{
  "vocab_size": 8192,
  "grad_clip": 2.0,
  "batch_tokens": [65536, 131072, 262144],
  "doc_mask": true
}
MLP neurons of a small language model. Each row is named by its layer, matrix (up: input weights) and neuron, and shows model dimensions 0-127. Each number is 50 + 12 x the weight over its row's rms, rounded and kept within 0 to 99.
A block is one neuron, or neurons of one layer that tend to fire together. After each block is what it responds to, as a language model described it from the Wikipedia text at the highest values.

L7.up20:36 37 51 47 60 49 69 58 44 35 58 32 54 56 40 41 41 50 64 50 59 57 63 45 57 72 95 65 47 52 58 49 45 68 61 48 60 57 46 57 72 49 28 57 43 53 37 65 39 70 61 60 63 42 48 55 59 44 57 78 47 47 50 63 44 56 18 54 64 58 74 65 40 44 67 63 43 54 41 50 47 54 57 70 45 52 42 47 44 27 58 40 57 68 58 41 39 56 29 53 50 45 53 43 50 42 51 53 63 50 55 45 50 50 28 50 49 61 36 45 41 42 40 65 57 40 58 43
L7.up243:36 54 57 57 52 37 53 43 55 56 38 43 37 54 70 48 50 32 47 64 33 20 53 57 54 39 50 58 57 72 56 62 46 34 58 63 38 26 69 40 57 59 56 27 50 54 56 44 48 48 46 66 58 55 48 74 24 29 60 57 43 61 49 49 63 55 48 44 53 47 31 26 54 54 48 57 53 75 43 94 46 61 60 49 47 38 32 46 36 40 37 65 63 49 34 74 67 43 65 54 49 56 38 34 38 48 37 62 64 47 53 47 61 67 59 40 45 79 66 57 66 62 58 54 56 62 62 47
L7.up250:60 39 49 61 32 57 36 57 53 53 52 48 64 68 36 63 45 55 48 54 36 29 52 44 39 70 59 55 38 62 20 46 58 45 52 59 42 47 78 54 44 37 54 60 53 47 51 48 32 47 33 57 56 54 53 48 53 59 63 48 56 65 44 55 57 40 54 65 41 47 49 42 57 55 60 64 38 57 66 53 46 50 68 50 71 47 53 25 57 38 58 53 57 24 53 58 48 61 48 52 53 45 49 59 42 55 62 22 52 68 44 61 70 54 48 51 56 72 50 66 67 47 82 23 25 31 49 46
L7.up266:45 28 38 44 41 71 55 45 40 47 60 42 49 55 29 44 58 27 40 56 48 58 39 53 59 55 61 49 50 62 60 46 52 36 58 70 45 39 64 55 55 41 49 55 31 50 44 43 55 53 38 52 41 57 71 53 58 52 40 49 47 45 38 26 44 55 47 52 42 52 42 38 59 56 51 65 74 78 53 51 44 52 43 65 51 41 54 72 42 54 66 37 60 45 40 67 50 51 60 56 56 61 38 43 48 47 78 52 64 44 39 45 35 45 56 56 71 39 70 54 56 56 48 65 62 46 56 47
L7.up342:62 39 30 38 44 48 38 32 52 48 36 56 51 34 45 51 44 73 49 31 60 64 51 60 43 30 58 57 70 36 34 36 40 44 45 39 33 45 63 66 55 73 66 51 47 47 53 65 26 48 54 41 44 70 50 65 41 60 50 58 16 40 53 56 68 40 43 46 35 57 48 38 37 49 46 44 37 58 66 53 64 55 74 55 30 20 31 45 36 62 43 45 50 44 35 59 71 53 42 32 47 42 54 33 50 49 46 41 34 31 67 33 58 26 47 34 65 48 42 52 52 54 29 46 53 61 50 58
L7.up360:65 43 39 45 55 67 38 60 30 29 28 38 29 48 63 61 53 59 50 53 37 55 43 50 55 51 58 41 58 45 30 48 38 35 25 53 45 28 40 46 44 45 53 77 42 47 60 54 37 58 50 31 64 54 43 51 43 54 36 60 46 47 61 64 44 56 31 65 42 58 46 53 74 29 48 54 60 78 49 68 46 69 37 64 58 55 47 30 51 57 44 44 53 61 60 43 62 47 77 35 74 42 41 41 57 54 58 41 57 47 58 45 41 32 51 50 47 70 53 66 78 68 62 47 23 63 56 48
L7.up402:68 51 69 47 59 74 44 60 40 59 67 52 56 37 32 56 51 42 63 48 37 64 44 49 46 47 60 55 42 29 22 59 59 22 62 36 44 48 76 53 48 35 48 47 26 67 64 49 58 67 49 70 38 60 47 55 57 50 47 44 43 28 50 64 57 58 70 70 40 70 66 57 50 62 59 64 46 66 69 47 49 42 47 47 60 50 29 52 57 45 44 42 63 48 32 64 47 56 45 41 55 19 45 33 47 24 30 49 39 46 37 59 65 64 45 29 50 63 63 64 48 50 62 57 66 26 62 56
L7.up407:57 44 58 32 49 39 47 46 59 30 60 54 52 55 61 38 57 38 51 60 63 37 20 31 61 51 66 55 59 51 36 48 66 45 51 52 57 64 53 46 36 50 47 21 50 70 50 47 51 43 67 48 56 64 73 70 42 69 39 50 29 59 63 59 55 36 46 32 43 43 54 43 28 33 54 57 40 52 34 36 52 61 69 43 44 39 40 70 32 51 62 50 37 56 38 49 45 47 43 51 57 51 58 44 65 59 67 44 70 70 40 59 36 43 63 49 53 52 53 65 55 39 74 49 41 44 48 54
L7.up603:26 69 57 24 49 47 41 63 56 42 26 27 49 24 39 34 45 62 44 50 58 49 56 48 28 53 66 59 60 51 57 70 52 53 47 67 50 42 48 31 26 52 62 52 58 47 17 47 43 49 32 36 44 65 29 70 48 51 66 72 46 63 40 61 62 40 48 45 34 46 35 67 63 49 61 37 62 54 37 43 66 69 53 59 47 30 40 73 62 70 46 63 57 47 53 64 40 48 71 62 37 44 40 49 49 43 49 75 25 54 62 48 60 29 47 25 65 61 42 47 67 57 46 36 45 68 54 47
L7.up717:51 32 43 46 47 65 43 48 58 32 46 41 65 56 70 28 41 56 48 46 25 41 49 43 49 53 42 50 63 47 53 43 49 56 58 47 50 29 48 53 64 58 45 35 34 73 37 65 63 39 46 52 38 48 53 68 67 37 27 41 44 40 61 40 60 71 13 50 62 44 26 49 31 72 51 43 56 52 61 61 42 61 56 52 39 60 50 66 69 47 44 46 46 41 43 38 55 60 42 61 49 66 49 45 68 37 58 58 55 39 67 26 49 29 64 47 50 68 23 49 65 38 77 64 33 60 51 71
L7.up725:59 70 48 68 44 53 43 68 53 71 50 45 32 72 66 51 45 55 59 53 48 40 42 46 43 48 56 50 54 39 59 51 63 28 45 47 22 61 51 51 57 59 48 54 33 60 54 40 46 57 23 35 55 74 51 69 60 52 41 51 62 35 55 41 38 80 59 36 45 77 36 64 56 49 54 58 73 55 37 73 66 59 60 47 50 53 42 63 46 39 62 45 56 44 50 46 66 57 59 27 64 54 57 41 47 69 49 43 53 49 67 50 33 66 60 35 55 61 63 45 61 48 59 53 44 32 55 65
L7.up743:52 39 61 61 42 35 83 61 54 68 40 44 51 65 83 53 34 75 45 58 55 54 67 53 27 71 46 48 62 54 49 35 42 42 46 71 46 41 45 56 51 50 48 53 42 68 40 51 55 36 43 41 59 62 52 67 51 95 47 43 37 30 45 51 57 36 35 60 33 67 62 61 49 45 61 42 64 58 61 32 50 43 71 44 47 43 51 41 44 57 59 57 39 52 52 43 79 45 47 49 40 42 59 27 51 63 58 84 63 20 53 53 39 55 39 59 62 55 37 40 45 58 51 64 62 39 36 56
L7.up802:62 54 64 37 48 64 42 53 24 32 43 34 58 45 69 50 31 59 64 33 63 42 59 47 59 23 51 69 63 48 43 50 58 58 45 39 47 73 55 42 65 41 34 57 48 64 54 43 54 60 55 46 65 45 51 31 52 60 40 45 48 39 50 61 29 57 76 21 48 68 52 47 51 50 40 61 62 64 36 51 72 60 54 51 55 47 42 54 47 30 35 29 55 24 49 65 48 45 57 47 62 69 32 45 50 32 55 47 63 57 43 58 66 44 50 76 52 54 54 64 63 21 53 57 49 34 61 55
L7.up805:59 46 57 61 41 62 64 74 44 40 58 47 46 36 40 53 57 51 51 49 58 47 41 37 51 34 39 55 51 84 47 40 41 67 40 50 45 74 52 42 52 52 57 48 35 65 76 50 45 45 35 40 37 55 36 48 59 54 54 39 54 67 41 45 52 69 53 27 33 44 71 57 76 48 65 50 40 62 65 56 60 39 47 50 58 47 48 48 34 60 59 47 63 40 71 36 48 51 49 41 63 43 68 54 34 44 63 77 43 52 61 62 44 73 49 68 57 54 53 31 42 56 48 49 47 30 40 41
L7.up960:40 47 49 36 62 54 34 55 28 49 47 52 32 54 49 53 50 51 43 52 52 35 51 40 46 50 44 44 71 39 56 35 37 42 63 45 61 44 53 43 52 61 47 55 45 45 58 54 20 46 36 37 53 41 69 68 33 49 37 60 52 43 34 40 28 55 49 51 23 41 37 62 23 51 71 45 49 58 52 16 51 50 44 52 57 75 43 61 52 37 51 52 41 34 41 41 60 49 62 49 31 39 74 31 58 25 63 50 65 53 50 55 50 45 47 49 42 50 66 71 74 44 81 35 34 36 58 39
L7.up994:44 57 69 52 66 58 53 37 39 42 43 24 36 73 74 33 36 47 35 32 58 47 55 29 70 55 37 49 68 44 44 43 67 29 30 55 28 61 52 54 60 42 31 40 57 51 44 38 47 55 35 42 41 68 52 59 56 37 51 61 44 54 63 41 30 66 58 62 50 39 45 42 55 58 47 67 14 32 48 79 56 56 37 56 42 31 44 52 51 57 50 36 54 47 58 36 42 47 61 35 44 62 50 39 40 52 40 51 64 38 47 27 58 65 58 32 50 57 53 69 55 52 63 42 45 35 55 49
Responds to: List-separating commas. Commas, and sometimes closing parentheses, semicolons or dashes, ending a noun phrase within a list or series, e.g. rock, computers, gardens.

L2.up119:43 40 40 44 52 83 49 43 49 39 70 46 48 54 55 57 36 66 47 68 62 31 59 47 32 49 79 41 51 60 57 52 54 43 36 47 55 51 46 38 43 57 41 45 27 56 60 40 61 69 66 57 63 58 49 45 26 54 52 60 61 43 54 52 34 40 51 42 34 44 46 54 42 56 50 73 55 38 43 50 42 48 58 54 37 50 48 58 46 43 47 74 57 37 49 41 49 39 75 66 49 35 48 69 50 71 50 55 41 14 41 38 61 50 47 39 61 44 47 70 57 45 35 38 38 50 63 56
L2.up402:52 57 65 38 58 61 24 66 42 77 55 42 52 60 34 60 43 51 56 73 39 51 46 50 61 37 39 37 55 32 45 63 66 63 58 40 82 48 55 63 62 64 38 49 31 38 50 47 48 74 49 40 51 32 52 47 57 59 39 68 51 37 44 51 64 47 42 39 41 31 35 50 36 59 62 45 44 47 31 56 43 52 68 66 63 80 61 56 46 48 55 52 42 47 43 45 42 58 70 50 47 41 50 53 51 56 36 36 62 45 39 40 37 41 34 53 61 49 49 53 79 57 47 50 27 40 49 34
L2.up454:53 54 45 41 48 61 52 56 47 58 33 51 48 58 43 37 57 42 50 29 36 40 43 45 45 54 38 57 47 38 53 35 57 35 62 47 50 62 54 64 56 46 47 24 28 58 63 52 18 60 41 52 36 61 53 65 54 35 55 62 49 61 60 56 65 56 37 62 34 40 52 56 46 46 50 46 56 55 45 66 48 71 35 72 41 56 43 56 32 49 38 64 63 54 71 56 73 53 62 40 40 43 53 64 51 41 73 59 58 41 27 34 39 43 62 51 46 48 61 68 53 59 59 57 39 63 42 59
L2.up515:46 57 48 48 44 56 51 48 48 46 55 46 54 52 40 37 47 41 42 59 46 26 32 43 58 56 67 33 38 46 73 41 56 41 53 45 46 57 49 53 61 56 22 37 36 53 56 38 30 71 31 31 55 57 52 64 49 62 63 40 60 65 44 61 34 44 52 43 72 40 53 54 46 49 64 40 55 57 59 55 62 41 53 33 31 48 45 62 37 47 56 70 53 41 50 66 43 51 73 70 47 42 50 54 54 48 41 35 66 58 31 40 39 47 60 45 70 41 49 56 54 70 46 34 49 50 67 57
Responds to: Clause-ending punctuation. Semicolons, colons, commas, dashes, parentheses and closing header marks ending a clause or heading, e.g. "failure;", "Inductees==".

L6.up668:50 53 30 54 50 72 47 58 52 59 53 62 52 67 70 56 44 66 67 48 49 33 73 64 40 63 61 35 49 50 65 39 46 47 60 56 60 51 48 55 56 28 58 32 71 47 62 35 56 49 62 45 48 50 55 39 42 53 33 64 20 42 60 63 42 45 41 31 50 59 56 50 27 40 38 57 44 43 47 36 64 40 63 53 49 28 42 58 42 39 30 44 94 66 67 45 44 60 48 57 45 39 40 53 27 49 49 45 44 43 41 62 55 46 39 61 59 51 55 66 66 46 61 55 39 22 62 54
Responds to: Range and pair connectors. Connecting words between two paired items, strongest for to in from-X-to-Y ranges (from 1936 to, 2011 to), also and/or joining names or things (CO and, alto and).

L2.up17:37 50 67 56 59 32 38 37 44 46 34 58 67 54 65 48 51 40 49 58 50 67 44 36 68 53 61 39 79 35 84 49 48 58 46 51 64 43 58 45 35 68 56 54 54 60 20 52 49 67 37 37 55 30 55 64 47 63 31 35 52 40 58 69 40 46 51 70 40 55 34 55 33 56 56 53 45 63 43 45 77 54 57 52 56 64 64 47 46 53 41 65 48 73 51 26 40 57 34 41 62 33 60 42 45 30 47 43 34 45 35 51 33 61 51 53 47 38 31 43 62 52 55 37 42 44 61 49
L2.up72:51 46 34 60 69 46 30 35 52 52 55 39 38 51 34 39 51 47 35 66 34 70 56 42 37 46 58 33 53 59 53 52 52 50 38 52 68 41 57 45 53 40 46 52 57 35 45 58 41 40 28 42 53 61 47 51 65 64 57 44 54 52 46 60 31 54 45 50 66 81 38 58 47 49 57 32 50 29 55 42 64 66 57 51 42 58 64 65 39 50 41 37 43 45 53 27 58 40 43 37 51 41 36 58 58 43 55 50 60 28 35 51 77 50 57 63 44 58 40 48 46 53 60 37 47 57 70 37
L2.up392:46 37 43 58 41 46 51 44 51 58 45 55 57 72 47 46 44 48 29 52 48 68 69 25 45 34 67 39 47 45 50 66 46 57 51 71 63 64 33 45 40 86 48 44 65 53 42 64 19 53 61 27 61 45 54 54 66 55 39 38 52 38 64 66 42 39 57 39 64 76 40 70 62 55 47 27 60 44 28 44 58 39 68 43 60 59 61 64 43 66 58 55 43 57 40 53 38 28 60 47 53 55 55 43 47 45 47 70 44 45 40 41 37 27 42 54 43 39 40 65 55 40 53 42 40 38 52 57
L2.up584:54 64 37 35 51 36 39 38 47 41 36 49 51 49 50 54 48 54 56 50 68 50 45 62 16 21 50 47 57 64 51 54 57 73 38 56 53 38 50 23 60 55 63 61 51 60 44 52 27 30 57 35 51 47 41 69 62 50 42 43 45 60 43 33 63 58 31 43 45 58 45 63 52 52 55 38 60 67 70 56 51 45 51 64 62 30 41 50 58 45 42 62 42 55 44 47 45 40 52 54 49 49 64 53 66 70 43 62 63 38 59 72 40 33 56 78 51 30 31 36 62 60 43 21 46 47 51 54
Responds to: Sentence and field openers. First word or word piece starting a new sentence, list item or table field, e.g. In, On, A(nother), Preced(ed), Spouse, Mean daily minimum.

L7.up2:58 47 65 49 61 58 72 40 68 25 63 39 32 43 62 44 58 63 77 37 59 41 61 56 48 58 75 51 47 55 47 24 34 52 60 69 48 31 38 39 38 19 53 37 37 65 72 47 39 54 34 58 46 35 43 33 43 65 65 35 65 47 58 65 48 39 46 53 38 57 52 43 56 46 47 55 83 52 53 61 58 60 22 61 57 44 58 56 64 35 52 56 44 56 63 46 61 45 34 50 52 60 34 55 55 49 43 70 17 41 63 49 56 42 64 83 68 55 47 67 35 37 59 40 42 61 46 52
L7.up7:28 49 44 66 57 59 39 46 48 48 62 59 58 38 64 58 47 37 38 32 67 59 51 57 34 50 41 64 37 44 59 46 39 53 67 52 47 49 63 59 44 52 39 57 49 37 54 32 62 22 63 46 51 45 53 60 61 61 61 54 43 58 48 47 43 44 58 49 48 39 63 45 47 53 54 55 47 45 50 61 63 48 51 43 49 86 49 38 39 34 50 37 47 48 46 35 60 76 57 64 61 46 17 56 38 46 66 49 43 33 46 52 56 49 18 65 70 36 39 49 42 36 39 69 36 50 51 58
L7.up153:49 45 61 44 53 73 49 44 54 45 34 48 30 37 59 46 67 39 58 42 68 35 52 57 41 45 44 47 62 61 70 34 52 70 65 47 28 24 54 46 50 38 44 53 71 54 71 31 59 41 40 72 36 38 49 56 34 34 66 64 41 39 39 39 55 43 57 61 36 54 64 47 43 71 39 43 53 34 52 29 52 52 54 51 41 50 53 66 76 62 38 46 54 43 64 45 64 58 48 37 50 67 42 44 47 46 14 47 65 54 17 54 61 41 60 52 76 42 31 61 66 62 73 41 25 58 42 58
L7.up415:37 45 44 70 44 47 71 69 53 80 42 57 46 55 62 43 59 44 63 26 74 47 61 53 51 80 53 44 43 44 46 32 43 35 37 35 61 38 57 56 47 49 42 49 54 36 42 48 54 60 73 49 42 60 54 33 72 51 53 58 71 54 44 50 60 73 47 43 49 30 58 38 55 59 67 57 32 51 62 63 50 71 56 37 32 65 59 61 40 34 44 80 62 27 40 45 58 40 29 56 26 32 70 59 72 62 44 51 54 52 71 40 52 45 50 45 52 44 48 79 36 45 47 68 63 59 60 59
L7.up430:50 41 40 59 37 58 55 51 53 31 52 51 57 52 46 56 37 30 56 57 39 21 64 42 43 77 40 50 58 31 71 30 51 47 63 74 56 56 63 52 63 68 68 60 40 25 34 39 63 42 24 41 50 58 49 66 69 56 47 69 44 31 58 23 47 54 62 55 37 52 45 55 46 77 59 45 72 35 82 50 35 38 47 47 53 57 41 59 34 50 35 46 72 66 69 64 56 69 46 52 30 60 74 59 51 38 67 42 28 29 55 50 54 47 62 56 50 68 39 55 44 54 59 68 55 52 53 38
L7.up497:33 38 36 61 29 40 73 67 42 44 41 45 53 39 54 45 48 42 41 72 33 45 66 57 45 67 52 54 38 67 55 45 41 27 54 43 53 29 56 61 42 43 48 46 30 50 59 47 17 21 46 43 59 41 45 42 51 56 62 33 60 37 46 45 51 28 72 68 31 37 67 57 41 47 50 44 41 46 69 63 52 70 60 44 48 54 51 44 48 63 68 41 62 58 62 59 64 79 47 44 41 46 36 44 59 71 38 59 31 34 51 49 51 63 36 43 51 65 32 56 42 46 53 69 36 42 47 47
L7.up505:45 62 56 52 66 58 49 66 24 49 36 48 66 59 26 54 59 26 52 54 41 44 42 67 46 70 47 69 46 74 57 48 44 58 57 54 68 35 69 52 26 53 46 57 59 67 52 44 59 54 62 56 59 70 49 70 51 62 51 51 53 32 46 50 50 63 58 18 76 61 43 32 32 50 42 44 42 38 65 36 42 61 78 31 51 43 29 56 60 60 41 41 43 36 37 43 65 49 47 52 37 35 24 32 57 58 54 59 31 34 44 39 50 14 38 52 40 53 49 44 44 47 42 53 48 39 55 47
L7.up535:51 66 42 51 52 26 66 35 33 55 53 43 56 81 49 61 73 28 66 48 38 52 45 48 62 56 52 42 56 49 59 41 44 60 50 43 66 47 74 58 35 66 31 55 36 49 52 53 57 67 47 38 36 56 42 50 46 36 26 37 59 62 46 39 52 44 77 54 46 54 56 38 55 58 38 63 61 74 43 44 46 66 64 45 57 75 44 56 37 63 53 44 70 40 35 30 53 49 55 38 49 47 54 54 31 54 52 49 59 53 93 41 62 65 56 58 57 47 39 54 50 43 63 43 48 63 41 35
L7.up567:48 39 32 65 67 58 43 27 42 35 39 37 56 51 49 42 57 36 78 36 35 44 44 42 53 52 54 78 40 62 51 40 43 43 54 43 41 50 36 46 55 46 53 47 61 55 50 75 56 41 61 50 39 47 43 43 36 52 25 40 35 55 56 47 54 56 55 73 24 40 71 45 64 30 61 61 38 54 38 53 59 56 48 61 56 50 56 64 53 63 43 15 34 44 56 45 77 43 46 44 52 53 53 63 46 48 58 51 71 65 30 54 49 61 78 33 45 30 34 68 40 57 59 63 66 50 43 28
L7.up600:60 41 61 54 40 46 62 49 41 44 45 39 64 40 54 49 61 56 40 39 61 51 60 54 65 46 66 46 45 38 63 47 28 61 32 28 51 44 20 57 65 37 45 51 48 45 73 57 46 52 25 68 37 46 30 46 66 60 46 67 55 29 71 16 49 69 50 51 46 33 32 59 60 40 63 52 42 78 42 73 50 41 40 61 66 51 34 41 61 72 64 58 57 53 53 59 69 54 51 70 38 76 56 63 40 46 31 41 64 32 60 63 67 74 57 26 59 33 64 66 55 74 50 45 37 36 46 70
L7.up808:53 49 36 22 52 49 61 46 69 58 64 32 48 53 37 40 32 26 54 53 50 35 46 52 58 60 65 68 44 33 39 50 57 55 59 48 49 37 74 40 44 50 41 21 59 59 46 59 70 43 60 43 66 57 57 51 39 44 40 79 51 83 52 52 37 44 39 33 39 50 67 58 47 47 41 55 40 70 48 61 50 50 66 57 68 45 26 38 46 36 60 40 78 59 54 68 42 49 61 50 45 43 64 55 43 62 38 71 38 72 58 70 46 69 31 50 47 26 33 53 48 42 56 49 41 38 50 57
L7.up827:39 42 52 39 40 58 46 59 29 76 35 51 58 35 38 56 47 39 64 41 46 36 43 62 39 65 54 36 31 39 65 40 33 49 34 27 41 34 43 62 55 42 43 65 44 25 46 72 59 52 56 50 65 53 59 73 56 62 32 67 56 43 38 44 56 60 52 52 71 68 38 45 42 42 73 49 38 38 64 56 47 65 52 58 54 57 48 68 34 39 58 71 39 60 58 64 83 39 43 40 46 44 41 42 52 60 26 55 48 49 40 49 57 39 47 56 53 57 55 47 46 55 66 52 38 51 30 34
L7.up851:39 58 50 46 43 53 45 45 54 52 38 52 55 56 51 60 39 47 81 36 61 66 48 61 27 74 34 66 68 42 72 47 46 41 69 46 79 37 59 62 50 35 41 49 60 59 66 36 64 51 44 58 73 57 64 62 39 50 41 74 30 27 39 47 46 61 52 38 43 53 41 71 35 58 61 26 51 37 66 37 58 68 43 53 40 62 31 61 51 56 52 50 64 63 56 59 62 56 39 57 38 54 51 62 50 36 39 62 46 42 53 40 45 38 42 41 48 39 49 55 30 52 56 47 60 69 46 50
L7.up954:50 54 71 51 53 34 51 43 56 31 54 56 54 32 39 63 61 50 22 38 46 38 56 47 20 39 47 73 47 72 52 51 55 52 68 56 42 49 51 59 69 59 46 54 61 47 25 55 45 26 56 35 45 44 53 50 45 28 60 57 49 50 23 24 57 67 64 50 43 67 65 62 55 46 54 43 39 38 56 63 48 49 45 43 60 58 35 58 53 52 56 99 61 29 53 45 49 60 49 52 48 43 38 58 55 54 31 48 49 52 46 43 57 53 54 48 55 37 61 48 76 48 38 33 43 35 55 37
L7.up980:46 42 38 22 44 44 62 37 57 38 35 49 57 50 72 60 69 45 28 67 65 50 31 26 53 68 59 74 48 29 63 34 57 42 41 45 47 36 15 73 76 51 42 73 62 46 49 52 44 52 63 43 44 46 37 43 57 51 45 51 46 32 38 52 57 55 55 37 52 53 42 47 75 47 59 54 56 75 45 40 47 50 32 31 49 46 65 54 58 50 65 40 80 48 64 63 68 57 70 56 52 43 56 61 50 55 49 48 46 40 51 53 59 48 36 41 38 76 63 70 50 23 60 50 42 64 16 41
L7.up1012:47 40 46 55 46 49 61 45 34 62 40 42 54 41 49 37 62 56 46 49 37 57 31 12 46 56 46 72 42 43 47 54 60 39 50 52 31 71 52 44 47 55 29 65 54 52 19 53 29 36 52 66 46 49 47 62 39 43 75 28 35 55 60 58 41 73 70 49 41 54 24 46 45 47 41 31 46 35 51 56 56 49 67 48 38 44 65 48 47 36 37 30 67 32 62 45 61 66 50 39 58 39 47 61 47 44 45 42 43 67 67 42 50 42 52 53 41 35 37 60 43 39 64 67 40 58 65 28
Responds to: Coordinating conjunctions between modifiers. Fires on and or or joining two parallel words, mostly adjectives or modifiers sharing a noun: Eastern and Western, Hispanic or Latino, spiritual and material.

L6.up614:50 43 50 27 73 42 58 66 34 44 39 50 45 27 45 46 50 57 46 32 43 56 63 72 38 80 57 45 61 47 50 59 57 58 64 66 32 45 53 64 29 30 72 56 40 34 57 46 21 61 56 68 52 52 58 48 48 43 45 52 58 54 67 59 54 51 43 51 57 44 42 37 60 51 48 72 58 56 31 47 59 40 56 49 49 56 54 25 45 43 49 40 49 53 53 64 53 59 41 49 43 40 50 38 51 58 38 36 54 62 52 36 33 44 42 52 46 67 55 52 48 52 81 53 63 39 60 54
Responds to: List-separating commas. Commas right after the first item of an enumeration, as in band personnel roles (vocals, guitar), "such as maize, rice" and medal tallies; weakly, mid-word pieces like talent-ed, fem-ale.